{
  "n_head": 5,
  "tie_embeddings": true,
  "init_std_qkv": 0.0332,
  "init_std_o": 0.0413,
  "init_std_up": 0.0476,
  "lr": 0.0108,
  "warmup_steps": 200,
  "decay_fraction": 1.0,
  "seq_len": 1024,
  "dataset": "wikipedia_en"
}
MLP neurons of a small language model. Each row is named by its layer, matrix (up: input weights; down: output weights) and neuron, and shows model dimensions 16-207. Each number is 128 + 32 x the weight over its row's rms, rounded and kept within 0 to 255. Numbers have three digits each.
After each neuron's rows, "fires on" lists the tokens most often at its 100 highest values on Wikipedia text that the model never trained on.

L9.up513:110140098141132143186138057134119115102170042075119117123171152082154171158087153098177115128121201159118076141095073166106114125191084160123151116158095132148120080096102092092115150203174130182111172146112106110127120072209160132172110123098126119142165151083129106111174133109131110233114105117108145162107199131097104146099114104160097146177122119088130188093171086101178087146113100166093153090111121133156167095108113118165099107134157133068148093133125058172172106113167097119166115126132182118173190078119104129110129149163166106147164113091135106109137118086130133135
L9.down513:174123110102174045020112082112083103180128159134114117145110092130115164111132119132115092147150164128125132097173117168093086161108131086185133106114117125114145144137129204150190136067078115107177084134099167152104116128101111130101155117169140152146111117152158172129085061080146095087196098101125159121114123084119120120091186124100114100135147087157109099174116172118141159098093191123092113158134128094118154128123103155133061134159108125076130143111133092078075161173090174161125156116172088169102076197120122100171179125087094163122095134130147141136135161099119112060
fires on: "2", "5", "ly"

L9.up980:070118115087172124182184165078092181158118103120156137149081110196116087143089142138102131173150087127181116132164055127109156139131143145144124052201097139153115091186133089104210167121149174169141165065137155104106151180099110110158120117099109145173169086113150167121192102176135154130112082130149105122137097108125124084069138124101086120126133137109184134124119184107081060139119080200111167107112165162099074166122145172060151165134127139143150079125142078116072111158104105076158204087161173129173114157111113128139113114090152094157119133156106177157066147158135093136
L9.down980:135140132135122105114173121137151114171133136106169113157176143132131074171128168080041152137124142156127095105147159097113085086126136179107143109104188075088150161155145131165109144159131096052151120143117173112118141127158119143199134095155137134101139122124166120132117099113132083097072141176168162119088112142081126140094093062112145139194091069133180100174075107141132145148148104158147096129199149112090125134134120177112114124196071144072104126087152170098136198099111134086159102105147119167161092103170132120150142123131138106103135203196115032130100135083144121107
fires on: " were", " are", " is", " Ar", " was", ","

L6.up65:105093144160102136156132131133113144123093177151156133131090146069127144104106202055140144148173108084107093114136118096094120148131177104094199140147058147146188090131177143164104144050164148080152102076103178097133105115128130121119175109145123202159126092065131156133135149121145093136086084131112127095124162116108118088156094116115131142133150154145160163110101120120133149132071135136125162104172131123120157104201191063156101089143116165147094090114126087103145147110067089181160118119090136116085128121159110104154092192083057145095078176083133133151162162112108112065
L6.down65:122146139095110109119117127095167101154142098124092154127119159181172163146117130145129117120084121114157122122137135181100135089112120067140102089125112133123133141143148082079158174173115106073172161123125128196108060147127127107106144079105130092041108200161084147085116103175153097134131116128098125125146122199184187100143136159156095084113138126108112126148154126151133105144156167084090109094085067165098090186132104211102121142183138076098153136114169164169072100126179171068083078148123188153151166123122109160141143124130174106135114109119130069165129116146175106159
fires on: ",", " in", "1"

L7.up352:177127124103200159124148110079109184136110149112040136125072122099183069190139177133154147169142109095128123104164125160129103133164085142115134112186085128136120126189138146099142082145199091125142122169093147107154093093129143116116110074058119129133139167127106116097083189135121059123129119151196178118154126105135074122124103116072146171091108148136102120147122144123127164167060180154120166110106121183157183098109155154093082124122108188102130135137099153117151189184112161116119152096121134181080156148092096124153116162068151122146133181117136124128063074149109113119
L7.down352:161099118178134111161065146102107152147142153153133125103098095145127137096107099155054133133195075120156090103204065128161131141115103186072157138135126129128114104149105109138142046155105126199097159089111157107079108086115094210203145150143140141130153100182142117145082115118097119125048106091127138102153116167152127129196122069119116127129216171146154131126185130142092097140156120118165147131139085136149197098119148141134141139163144145157146089141140137130116094194128160083111089151194135088132101153076125128110130112146097059132072138186110112107148105141102138131
fires on: "0", "9", "-", " Al", " ", " A"

L10.up501:102144146154143107080141167111194132128113110139107188121142082146076044127147093136131104081104131133161108117251148116170205145125189100072130167120124160113105124179145090068099132156164128210157118107185117121201089129108130089126103100119168119182161089116168096127216128124144159117090096153084099203127114117132065103130138133116163164051117145155139164133125127110168147150136110147069058176122172151087117102118119081141117163085081114087137173166114097168153135126062091142106137119076125113097075162151137126103114157162052195137112136099160099089135118145135080120
L10.down501:129169147066028133086101082127114076136132109108107086135163178135169065151121134142058074124193169121131128168117046139114111101167154134175158113111138147118128170094147101150105144116135114141155145120069121138171186167135195155100180167109109137109164158125069075093142137160174065138097167108123077112165159157115174125103139115101133161108102127084159129098144164118095140155171149142093131127096140096185095155104067198128118127104102126086120158102134122108136159113172142123058122142141160172185119125119118128157178154115190103139121088114142097127126199153129109203
fires on: ",", ":", " is", " said", " wrote"

L7.up955:117133138055151110146068169128168167113163085126159136108096158142170169121151148113162184124159164127139083150125181111155112133082119166134194142120103102138157200009077108089160121097102147121100084141097152111161178131089147149118149089116071118109146127134107184202103192107163108109074114123194188175170108122098152094101078142159100081129132105187119118128143122160120103137164130139111116147117138136209124129139082114098133101119078130129140096120107144168153131101187140147113172194116107147151124117143120129096117098103152108145036131138156188139093127125132096073
L7.down955:119108178125185164126102158067143128113154102144188116110187132170180178140110114130093074159083197193122112131143121138134116122164157139147158122116157071168141165112143140124167070139133120137129156113131138121110135176189096096129158139140121131095124143105099150132117133088128189113127100095124076188165113123056158135097080085144153118182110109142094142126110138161120099123165108229146121092080114164160123184119087074149104099108114077152085120127097129112158151132077135132102197114068157134129174194143155128157098054116132139105187139065148155098113103139126135102
fires on: "1", "8", "hi", "0"

L7.up1109:143169122092109110117098062111165138160154131141144145109099103105125138096157155161148109134017044123126147145098153138126147124139130066153143153155071112180133126141115168091185106081100164168065212103139081193143186112178091096105170157124110151149047122077095143118168147129133184158113152045112119102153100083160121173110120165134088133106098155144121109113115113131151104083153129085148110157141137049195118115138121091093161090193112091129126111127115128182128163167106103173110142141133167141080091146135109161096115148137128124091063165141170185172126183152172150089
L7.down1109:146110078125135131133126134096118127110156100108106115149141203097189155090168106196104097194080088183100155132145149138128162166153179180115153181154141167155140165141124103133109176105125125134139142127146100166190179122134093144148080143129068073161110097130091130108101136144165135158091155157098107182086137125151109137183083082159089176123137194137158136118151136079130067121128107075137137109177107118157174067141119093105155161110136149154152145090126171191121109138173169106139099116075148080075118138145078136081102124134135154138097207084142160125129128094064136196
fires on: "d", "ad", "ed", "ven"

L2.up704:138129108148156113083171114097095130092073131145090048096147090113120095139110155112122183155131178087069125129132166127131121162153100075118137161092109193151115147136172192114136116127117186160122137149158076084142189140091137125132077150125151073169102152107141159103131129067160120106123090147230120155164114131133120182122150118175128129161061183148139127156073136111130075128141148142147041072112104143149135134090078156166059147119116123136124070088044136136103132139115177143102137151156157115178147145147121154116136139125137089131147103113153184108187027137145109191
L2.down704:112097123170113174180099121120161124191054121095126121082157151122100086109125159106194157130143144142147092140194178116122130152188153128105043131106126126159122113125146196133128145157138120119167199136052113099150126109143133108096081118158104140162137152141134093132146148106178160121113092135099119084118170110137136145156142125186078118106163121117136108090118118120108109194135108130119138121078152109120134143183102133158084174157127096138141141166109060159123107054170146081151191166156149089197082159148113128135112079179111127154162180120120062152150188119140118124
fires on: " ", "0", "-", "9", ":", " of"

L11.up476:110175166115107122182097135085059110123072087087152140094139146120061128102143113141144148171150191186078132095113084115072109124078151117124100118116192115169116163124070121159138144125089135117059140106176172057096124103152117145134118087155168137127151159153079097176090120131109138149174124143138159112089147098166161163113100161107160109140116143070104132176120115157105094130171164142162134107089167148098162136091125085152121110125120092159165075135113139150110088129182102123154117093143079118104153139083127095091141142108135152202099144161144160127102073113099118089
L11.down476:163119139101111128098114176111193120103158231179094112144151135133182153158137160121135067092172153139162143127152137140132165176126164136137074150144034097145175128084158113062098089117119069122155181106082192180104206154157150129113176094098083167092131104109099141128112116137158121100135088073133122116129081177137058114129149097122121184102138151139154086137129091138083102127138079129112137116133107101161139116151142148142158084142093117120159156133140131105166099216137127127091131122154151135155124080154230125179125136120144064087127112111077144164102135122151136097
fires on: ",", " ", " he", ")", " they", " it"

L10.up162:165126151110144159173131051197136108089128092156107083157150145115070152138115141122096131092177092110093125130116086084141068086185137149134076112134124119163155185082162132130119146111104153117180135115125176085093071115121178098162099134095148165094170111188194113168172141149147147192093160158105130116144158101094186139123152183083095066091114135101182126070106165148172124083127102157148227098077156126074192149111126115139154101131164135169114037124091101148156086225182097153151130110103103110163185133182120100137150130113055112134120121066069101101118138123119162128
L10.down162:169112122080077126089188083110122116165107137115167133095119154128151158172077146096137131150120150106125114106146112108154140185128119134146107108129178166123128070139083135179123165152084102090164136138075080170086103136179126178124147135147137100105120127124142153130135085088156087114117112093136131140108139135134128110131109099133153163118144158153135123165024083062107158083135133136127078098104133118167074077171116143166101141158191219091093130111112111109141156121128080136121216076173180147135102119129183116134113048144143092141092116111133106124103131135163047094
fires on: "|", "\n", "ri", "2", "1"

L10.up236:137115069116127108075145158100209155139129097157066138125159096132112178112096083072145136131109123201144166116174131131133165163140091112108124099121152057190093161128152094075098168102143106121122127116136141141131086144149113133140137143100134127106159048154085132138170065078112154160207112077092119175080141157139099088109175150114121130133081091169091162100120115106158118151131102136089138084174079141127141141146140091117172125108090144116110119112149080201188121104130077133116129091120172179156143088149114166113119186158112169082088141119207118071144119099123137154
L10.down236:117113098112127136139126102133155079109109120134167096127132136138116107094153088123112124119121181192118153157130116102136172100114157145131096141095055122117140105113091189138099119148096172086053112105083114166119175146152107129120090087137129081150107152169101146187071079137107103184106162128119161061255146105099158142163131104168128110152105114109190160152133155144092145109136147148165169170163132185119094121117102153135100102113089128127165119145170156129077159145131155130143141079134090147195108186131189147110119082087164085133066126102090103089152135124103118151
fires on: "S", "os", "q", " Al", " Sal", "x"

L7.up472:121149185106085138138164137125173147129105138154181118091131084082106089092067116155137154082112159084051081174113140140143173086164102093117149117146138101145063122163189129085139114157132074116171105191166164149102102114137182117104061097122114136177166153143088162101125138152096139168113155170188075190152153107066081133106113090106152143095080139112171135166157133111198085193146070129147143115070167085162118190117127114117111130108165094129141076145118137139121159176148106086171110139148143116132102124081099106116125111178094121143097065175165125075158163143106151108
L7.down472:117123142148137144131122158136140129077150123182109170129163173142155112130187164117103166132099139115157032092107085083092178181210134116115081123120148125139099194139103098091147099089125138130131148130183154067113171152124146139137084154136101135132150065107141124093126125128131094079056183154204124151180147168141141105120078136141134115091135106132152200114125080118115107131186162086065136134140145139186130109125144124131169157183130128068093080120154109170171111097124108163162135143085173127173132077176129092138223168140125118149108076063170121136095085119135141207
fires on: " of", " After", " from", " At", " at", " after"

L9.up1226:089146075125142077129093173100161156173148151145125129115155116152120122161066105105187153161160150157112123157101095096114087173094088042138134076107141148158108179159151087121147129105140097103157150136147125115162153151158087073125186064055133141123137125167172115112072176132156167169059115119152172055141109124092116116085105125120041154103094065182163120133148148140164118112093114128151144141176184168136115119157170145124080164094073123130133150103157151127072144095137180129151070103111148171094072165127118118095089111192107083112096128135103127191099094156101107105
L9.down1226:136113134121130179076079086183151113168105142088097128189099154189163108174154182138123141130134190126075146122123112179123096137165113163182145131155067107170136124096113137114097131089148141104066081129090116140134134100096159145150125120134159092179109106156158061144135145123119176145172099129111146172149094146124149156106146106158163077089107131079066128152144153117121112138145114084110081120119106126073082146094127182140177117140140159185097104100171166089138139081130117068144121159165122153141187130133134114108137089162201098170127111134133151202153117097087195129
fires on: " in", ",", " ", " and"

L2.up1143:185159229127126112046147163096155152137097135137122140121133150119085178102159140161144156149128141154128077113151148143136129111118150116129126113160146135105173107200121064149089120135103093170193152116118146137165074144139098153080121156141176134095154163167167114126144136104123103194170124088173120099123118109123094118083101152132126143102127150120137116132185098115133116076180166169001152160090154177070169141122092093123105101145097116134113158126153117158103105090170099127127117079106159111123163080101139117196156164135138093159057190139121094132120114145143108122
L2.down1143:112139211166090136070122146138113110150133142088141131089134119182107147150152214198129114119147158151122147125074128159117172149182186100113123152124123193150170142105149112124091079122181157097121118133121112117164102111185172163079139161101091147093168118116139151113111080121163147174120128072161151106104126188163128086131150100079116103138101123107094121106105145123164138123201125177103105166133115154108107163153073126116086107160097104092143153120162046139105181126120128082143202082103101162098054099132100153156153098108159138115155163119149138145185122132171108122
fires on: " was", " is"

L10.up1275:067117102097085115123104106122101120134110070127137100132176134176104134102115098147143135169107165126095106131167114110068212110136191175139103106135105132092137147162136092116116104120085181107098117110072151170178127093105182205110097086104126140139110114128123121057157136100058122104154129171131068138135135129122096096135132079123143155174106112136165146067131122117167118140132094112087135146113141137159133160149148109186140174127134066104087101119045137104159148136123133127082071092144092173113133156146151134134053129128084097133176159151169054160126126168147170126
L10.down1275:157138144147132147115126165125133145120121198111140119131097101197107128080138101087162114123121097118135118108113137120100126081141087070118083124131128114174077107183173107144097145104162111066189128079082100113143146107113128150143100132105083069116170104166098132173180107132134135097127157150188150084129112066210140110100133110105162119104103079097140104147091190113063057151115154133158107148158107218179127099143093142236124171144153091100177154090072155174127051126109064144140136117155096120176092131174116090144153117167136139130143110153140110153050182126087133211
fires on: " After", " after", "S", "so", "Z", " followed"

L7.up1020:085112142141147148110158076173115133129117099132100047160097136117151102127098160127172146130137135107105147104144112190199113113126106144147137108140148102088131126124110182121116097154127135159094083166122153131135219162140035098126156152096085170097163095150108143102093101134157066137160173119098100139161135121135144112140072144151084140091134159137095098068138128066109104131127111164128169088135141103137137102197192107134082143132151120114154105076085131192133118107117160196152140084094137114157097136144146153123143145097110160147130094212175098142117186180115206111
L7.down1020:120142110102164126112067141131111119058131095140141097121077159059162179146111138116083089127111106130144183190114171178195153189103146174080136138184078141124164114128182141103138129090135146070131127081154155117150133118095088108112129135136121096104143117140106126085111155071172110134117145133091058110112140145181106084132131155184159183127195108111138151150113145071151124076084139134154101101093159102077144082124172101182148155141148132119139119121051191155163129142121074199120177098116110129130129125148097151158108078209100157138133142115110101080130101124139172145
fires on: "T", "ed", "ud", "ad", "ut"

L2.up1007:141082130132121113131140081140069112134143130053119116152136139123146159120097108141093161125106182122144117137127108142162111109137082096139147127092107170114102183136070144131125174153188113104100126158108148057138109105209064048133152154136088133140162126163148147095100121191144090136097129120117115118127137152129111168138100149204147132113115154125168160145131108196126137138126109145127142098183085083135148121099159099089130152147181096138096120175093067129093192152138088144114138088091124145141178099184116129147144099122103085169137070144159099110127115111157167132
L2.down1007:118121103121160136123144092125124126095108089116149143157133133050170054130161152112185193142073169088132167137187129137121155149116144122154098156129103105142180184145125132156110157112139118160132135110073125087170157156171120098103147169127078110139132151156166113182118109113192097096170174157128151080136173117065117114094148122110162159120124150142108104095149114174156155137117106076142169073144093147145112081098118085097141122121159148164123132136082090128185146146098120151193142111116124058123146129097050183159105177114125133255095123150116118142162138138142189149
fires on: " as", " in", " at", " with", " of", " top"

L7.up672:099098115099109063088136111177138107105109104098108134138113150113097198093099074160118141146135163147108057125173141154150109136164104062159164193150060171099149108061126082141078146095125134113174162168098115154160110119156130145097161114161154174193123102150185116059120124093116117144132075115097154143080168111115125061185149109139128118157140144072091184122105095141139081191136137146146106105142119103127127123126127237117107141127111147100105086155126110109143095193070148134122140121088203121118116133118123138132168200117184155149113072156094147119159112126173145079
L7.down672:091135114103138087138126120166147155129122100075151136114126089123048096175160140092115092163110113165093064108196127157108116180195144110161122164118136108107143107141124120124172128118171089100113162174100168164109141134146065137109098111105150104138094162117137032096155137111117138098119084134188165161091139124147175103119108130168101193156138161083090135136176096081132164148117125139119130060080114086165164157131153178135116121153080119146215104121152162156148138173092136151130121167119179138080084143188090098066141133105155142114125137159131128117118074138147119097
fires on: ".", " &", "0"

L10.up282:146090115111143128153125246109162150129143097138092157106102068123024116151111096109122158116126100158155111167098064107135124095196166170115128050146116169068127151170141070098166153113122101187162138119122154093162139149072125176121093091124161142127160200173123145122148122102124074144167195116082131119102131141164121107124135143099158101102077125102135157101136156146123122151104128164067119110091139117143169138105133104110222096127104119152139160169075075135139113154142093084120162120081132107146146149140181136138085111111163122118116157178157129134129163178164091157
L10.down282:073125159148147162119108199116150146112119113122153169122119181102184137158166161162113082079150190142131111087067145109104145108141209147111164112168185106121113170121122121100078108138142112110114072196127201164146102052102118072096159117174197136129138132140119106111120113153169089133157169071206146099109116123114145052094078139128107192146136175098117134099148171137143125142146125142120053115112155107148107143151120181110089107173099159144087127110189127169071125120099193133143168107099135094130058113138120133157121157176138117122098114129146165181123131150119149162
fires on: " was", " is", " be", " not"

L2.up598:139119156093154190143154070111106181170110109129103073122135080090101108129137106140126114103171161095077140102107165112112119087139141175130087081127135177155118112171161118138073112112102101130177145168108096095113207168073124072128187148163120135143136126142137146090120146144090088141185164175147105117128164154176085106124118143147098175125096172149122135103137135154180167075128170120147102070167141150117133179079134158161110077165144122100147153073139093109130142150126102148144152138148128147103185141111100101118084112201155168134132128152177124153101056169093101149
L2.down598:140166064091137112127179085112107071154150140178105137131102117152097095117143147136159087159147138127136114112096137137104110143094186140173075132088124093150154056102162100117091086159130106136147178158108189080175105178166119084144148144127157138181152146134101134128147119148115150123116110158178144129205130121119114146102132155075075059094183134179104151129160105091170104173108121124143107127122113135097132068125099124116111162186152126105138197136141187116153074107162146148164171065097139159139199158102118133132106121114115096138141133163134134122123128119078103126
fires on: ".", " of", "-", "1", ":", "2"

L2.up93:182154107161097111092109115047132113131162148131173160145093130130102149037123101074162090175168109192110174117101133161129109133159087134160132097138125209080125086141109138100169122136129065140147126152082104107155091176118118154153155133160168119078150108102162132140169153117126090117160105162148108118110134129164115131172114143155141106155150149106115160105105102166121202131085142119107122120165127091165125122084137151159066140099121104143175186102126132125155139073103108078106134200169120098059117146148142124101082145102157122121141108128110090047105133150062079146
L2.down93:099106175121169106136115120122110084123131117135104102102125174168106149077107189081113075124137131085121169111155126180166103072055122112162158131155101188173139145108085125126180095177134090119149173164121159161126163153123199079133139134085165095143148144110179119091106200164162177045156186109166063140177172119172156107124169150186142129102123115157108085149149127145121068171121158063107066140105123128120099130119129139124149074133144110163104101169197147096123137123046096129087160142123214146147218149086112157124135062099072139120120144128122105127127152042121138165
fires on: ".", "0", "wa", "1", " |", "ba"

L7.up413:066107146172150128146094150089117065120162156067102115104132097120129152091090116092120129117177107123127123164138111097123144134051107107128100095166074157106122110127128053210149146183178154191152149130184100181139127176094190143091137127112135087111141077192098151118089136217147117106125137159120108123137111102151126112102096136075081069069091142141131144108176126155106143150127137104135175095074091162157113078122171102106097146104094137153081115131150145131126103154132178147080104153101178121081083165104113132131111188166166143145151095139117150161120168168110121157
L7.down413:123122144148135158093113105130156119120120154094105109128176104126140106163148119140071113158127174138126105135148108105099089092115143156147164114114099159125142105127088136103140174132111098114119132096126111147164156084165146114117088110103081114132161129130199150107126129100125141184104174132105105148191129079137100096122124123050122134162102192123089076129080143167136078128119109135128094165055141168137076121191116166099147190131139142188138131124170098151158180144133109118128127146110157095110104185185162129149112156121133070146114182148151135085138134104156177142
fires on: " for", " to", " than", " and", ",", " in"

L2.up1032:158102135191167152079171138163135192145175163149125158133114096109144121113117137121163166157133098076091143076141165102084111064110120121124171097145131206162142104149150161121161112139143086080134181150142096112135136069143129147150147143122093138186116125137158059111153108065159138120138129150175082205133172149162115117169124125134125146105108150153059134092094108192144097204105188133167137149077099160178170123109109172152126094123147138153161112114116128141071116177168194186112125124119126130113142119145128109118110062101177082156174120184173101112143121095120088089
L2.down1032:128102183113164190068122111048098185141149093078124154097121093144159141177093096185108137017086113114106143166137120126108130100144113109101096140219133168131143117141083133083107157088124095149138188135102110126178155147091124147141111166148161174136158167145191117139130113099148094092146077136140120129146139176138136127135094123134112148130127167145137152186053112155127115202158089094218157098078171127120143096129142138124103164093139123181128107099170108151170076100111145113088116062171174174107098076111123195133141141127091164129143090117123081143130164098069094109
fires on: "0", " of", ",", "on", "3", "9"

L7.up443:071081140088101169137118125117151123154111137175121087148122103163077158131113086149128219088133095156101115098160109135109134188165094138145173139165143165137129143116091196114057126111150103126101171107135136128165190112154116105131181106137118180115135076103151109068127123169124092127153177137124149121145115142136087140134099134113168142159106165117149051120157133100158192145185094082160116174122154160136116145141159139107107112071124159171110119161073127107065139124079132231109171145086180163072119115142112152160041112086121187138101097099101118141129136127129130130
L7.down443:154197146093027135104074134108149121181130105081132166057093092154105091120104118120137065110106107157121107149136167165105101160189174143147104107147130118152137148121157189115064142111173077131100088149098133114128114155169127165107105133084150117139149148176165121084174077137142207065026113143114153123150158160092118142123068122157170180139092160101099087135123113134170140086146068151161178096178121129143115131145129131145167133096125122137145066130084141197064142149112132140117165164101217110113114148128128139163112114117166088077153125179192127111127138072120102139
fires on: ".", "0", " ", "C", "S"

L7.up898:101073117097127093068109102096134121130151138110152094119100155112122147143099089144167110108136128094156087060132105073181099108127173176116126164114153133149157113139156100202123105121167157178132169129140091138103115087129138084124149105127124190105116089154086140066141101115193086131102117174190094144142153120122152159186118130166154098024101176123139120121090122108107101176077100135151104067143141109125152139159115157097105117137125163085104167150128111190104074105111102107091130105148074109178158156090114168097103134131072113167125125131147068132156150160097157122
L7.down898:127144120188120090138196153118079129136089097099152085172136110122133099094145152212162170100091152123100107220089095121108141120168130086164150122155124102115165083088118124104066070088146175126153088131107209078213131149141141141137152129175095099095149109137122149135170155107150129109174168156118126130139100126097172147166102124158156139119123155102085162088098057160181114136133116139087107198124129107075168103110107164087107098160198133124101112088105189169128123164162136163104123148110124122138053091114127155170112089130119173167086133068114155132157115134173169151
fires on: " at", " as", "1", " was"

L6.up778:096125071032159114103173137100179130109103114137128140098115145158151129161132105128095140156070078180110090190117157083092132155070176089088116139182123111142143204100169149125115126110089180110111072135097156124146140094156169129132128151089088128148085053146121089150139112158102151145134148173126150103110121183160161168122194131153096139140111119127175137108144103108149104128125109097136097144140130143165084152142129174148079124118095135114113098062133117174092122200103109189169099143124098149075133130133114064164131136102118129138105127162080199144123166140122128141
L6.down778:138138126129040109059063108189113154193115148114041131152084103184133168120116088125161133167170130152208123104101103170109141166125126078193172145107160148125158118120105159178116106098182101107186173140157121154094155155154120094050176085085152101127094141121129186171182131139123114044129143162186166122117142107079085105148070084126113096113155148118141106151174149165118101123134056119107169070128128137124104098142133115132165138091095135147176124114119152106172076154125109160121113129103158074183116148122144126139126108127189164107138173125164092089079199126109174138
fires on: "\n", "e", " in", "i", " ", "in"

L6.up1088:195081060063107150110093125087156165116137109121169113107160155078138145147110094110146119121132102152084121112064093110088089108095174069133113128176202171161144131163108120141125128167117171163107134092144111129152192073177154115147166094149140103098099079121086108139119098146075083132139064158099105129131160162141187147052150123163152138107111152150134129078141101160138140101089187037156085161143122123094137153068115126155131137162128153080123096129074105097139137111177085120126118132173122150134154106106077138147171156152165218111154161128167114101101109156152145152
L6.down1088:137134138128116122135110211116136152124075149117108095123121150165150129090151122141129057112126126122151170151219052160117092123135166100140105101120152090211132168132147131108087129121148136152082129105176132107165056181110102162106139118100114144094129154132102123083155107076156107160109148126062107081112126149161176153098146079136178175083135119141096186164077079100168132066105095102132131148074144134154131135114127160106143128069169106118161124146137081109106108155141145146076137166148218118093119141101156134184162165194090084209149186148117119102098168123171103105
fires on: "0", "s", ",", " ", "al", " Goals"

L2.up1009:143135099169120107142111164118133114093098178115137092124104122174085149143168148139208127142121136112124109116098150071140144132136087089130161151127116153123128160137192144077125121129139146121162037090150140123080137151132104179191133128139077154125189109094062115123051162114150081111095154114151128100075173155087115080120074145173151181161128058107090122114121112090144133155113123099086115130119138111093099059171165153162122196177126127160189120200074102107209054083159114068158158180156198118134153138069079124079096169080133108156086141180146084094130141155124108152
L2.down1009:133124109162119179140111102077083122109135161124106112132176162129102157098109143154157136120114141106111099132168138128212113134110141103082136112133093220092088123080127158128170086162144135114136109099158090169090115121135090161151207146155129099074174117127111147110082129149114108173079154114105117113077074111130109141086154131185099188152179133183113158171115097122075141073170109146094070111083120054109107121069091181136127134143128083167103141092201155153110084065095086128112120126113077184110130126139118150127148149164094136123144139148134075146105089123153152090
fires on: "-", "f", "or", "ter", "in"

L6.up219:168178039084159157171126103096149092159110126156128145101134116095183132118161162061113105062150135150134085126139143155177128120092096124058126187142123164089110183108085147151165065112129181147117119159059080099065205122126098121145156112161110166106085148117100171106081218155100139102140134122144114158166151105170095144132089124159097094119099141124092133133054147141133181143100116154161052122125130128183157145146117145196145074084103117161125156078094122156124139163164136174144163141131142158104116101125130124100109115161127124136074073108093109073054178128120142091
L6.down219:118155129105151106103138113117187168131091126157089086063158152129160143165117179118086115211207124133135143123095180158179132089113155155168143097113102184105125100089146100126151094106191147102110187156154102127139125100094164104131115098100120124180170126101167091120150093132149145114071140123189074121151136045084162137177131169142098065116116057143137140144103121201142106149116134121116147142141078087178105131128085135113110126122171074113165177130132081125069111099103141120181139156105166130129098202117176091129068124084031119120108121170152180150144130098121079069
fires on: " on", "1", "2", " On", "0", "'"

L6.up843:117061136140117103072189157115165161170125106155077102076135113128132146104140146102117127109033095112074123107153100106101160155155169145094128154117183122133142138110122170108116128093137110168083127149081060114126063067142145167133107103052174171096134084117111154082099109129112115127147131142131115114084143194128069114188140140131128163131160139150097136173078145076099138174085152162104112125149173197130163113118152160129175128169111115145106102065087151108117165134119074126140196126202126135155144119151100122194090210146122128083089172118131175095083152109135135127
L6.down843:112149174135130130172169126155153140156127175110092077150134144131118208114118057160113114098144111106161133106084103148170155105155104133156191131103124109114103128085168049113071138137177162118153181140134186158164061104115142075142185075109168102111082141144157142101141092137104207155134143089103122071119136096165109107091132086122120067116183177077104107107179083115082136104103110108167072152138098113100119127075069177085189140139121153114190154159136083165122104166140174168097123150078114142093099160173133061101121135171110151094136126175167060162139151124156160108
fires on: "\n", "2", "0", "iti", "in"

L6.up232:097138160190119192182200098107098177124113097104094166152077065105139085112181122090092103172127135148151100129140148170058095125091097081041153114156039087179143156148147119130110126098139124152105173100151085090144106147169134173094119124209148134151140130175185092133091133122133130147149160182113125130180159085186171180128111111101075152096117179165133074160165112165101187121144117164111099202104125177099126118136131125117180108116118136106161144125096078137141129133140090159143089122097105107204110107112069126085178111165167139090087094148126160133133126110155147120
L6.down232:105142110061096143099111154126155104158137165145166062117154141130199131104150086111126088130162101130154116126079144118112146149125173170164138130066090161101158103130152155124138124164112146153151074162102092143111166169128126150141138121096105097061086131146089156168169093142119101137125187150141141193101108182143107088132200099148176112165172081109118193141157165116164045104140094086117112047177159172146150096076088157121140153099100159128090156165168199134122124156191129144159146136116112136164125132197204179143153088061110135119141175070084096089151137132094114153
fires on: ",", " the", " The", "the", " ", " those"

L6.up515:106149126084178149132092195062125186119087159121136092138131073138084103115110140113116196140102122126115107125153141101132141090071123114118116088170074101196089158224075095090174116117097055062110094143136058128135102128109126132116053124127158144143110149195124100145149155105153090146178128157142161147129140099149113185097121152110109108159124127183146070147083198063075140082080183169106143099027094168110139145099149127149084085126125152133132107141096102111192167158113130150161119121154163172130165139115165130119145092106131180160159125099126178104131090166121052170
L6.down515:212110060107107118109111178115101143114153152136126112116111102107142089135130200182140079124120168201135080101117118193140154214163125123072147160132137148091145087105109117177142110158138143133146127114102190140066136098135178153192118075121103107102101107142105143121124058098135184150126143061194085156125148100169128147144158122133174060075162105119118122110142090136156178182117065109089147061184124138099122123087161194103139104077126141110061092110091147176153112137100144097090104152102134101134165114074118113180138132142127093113141179145125125122125195116157171133
fires on: " the", ",", " and", " ", " of"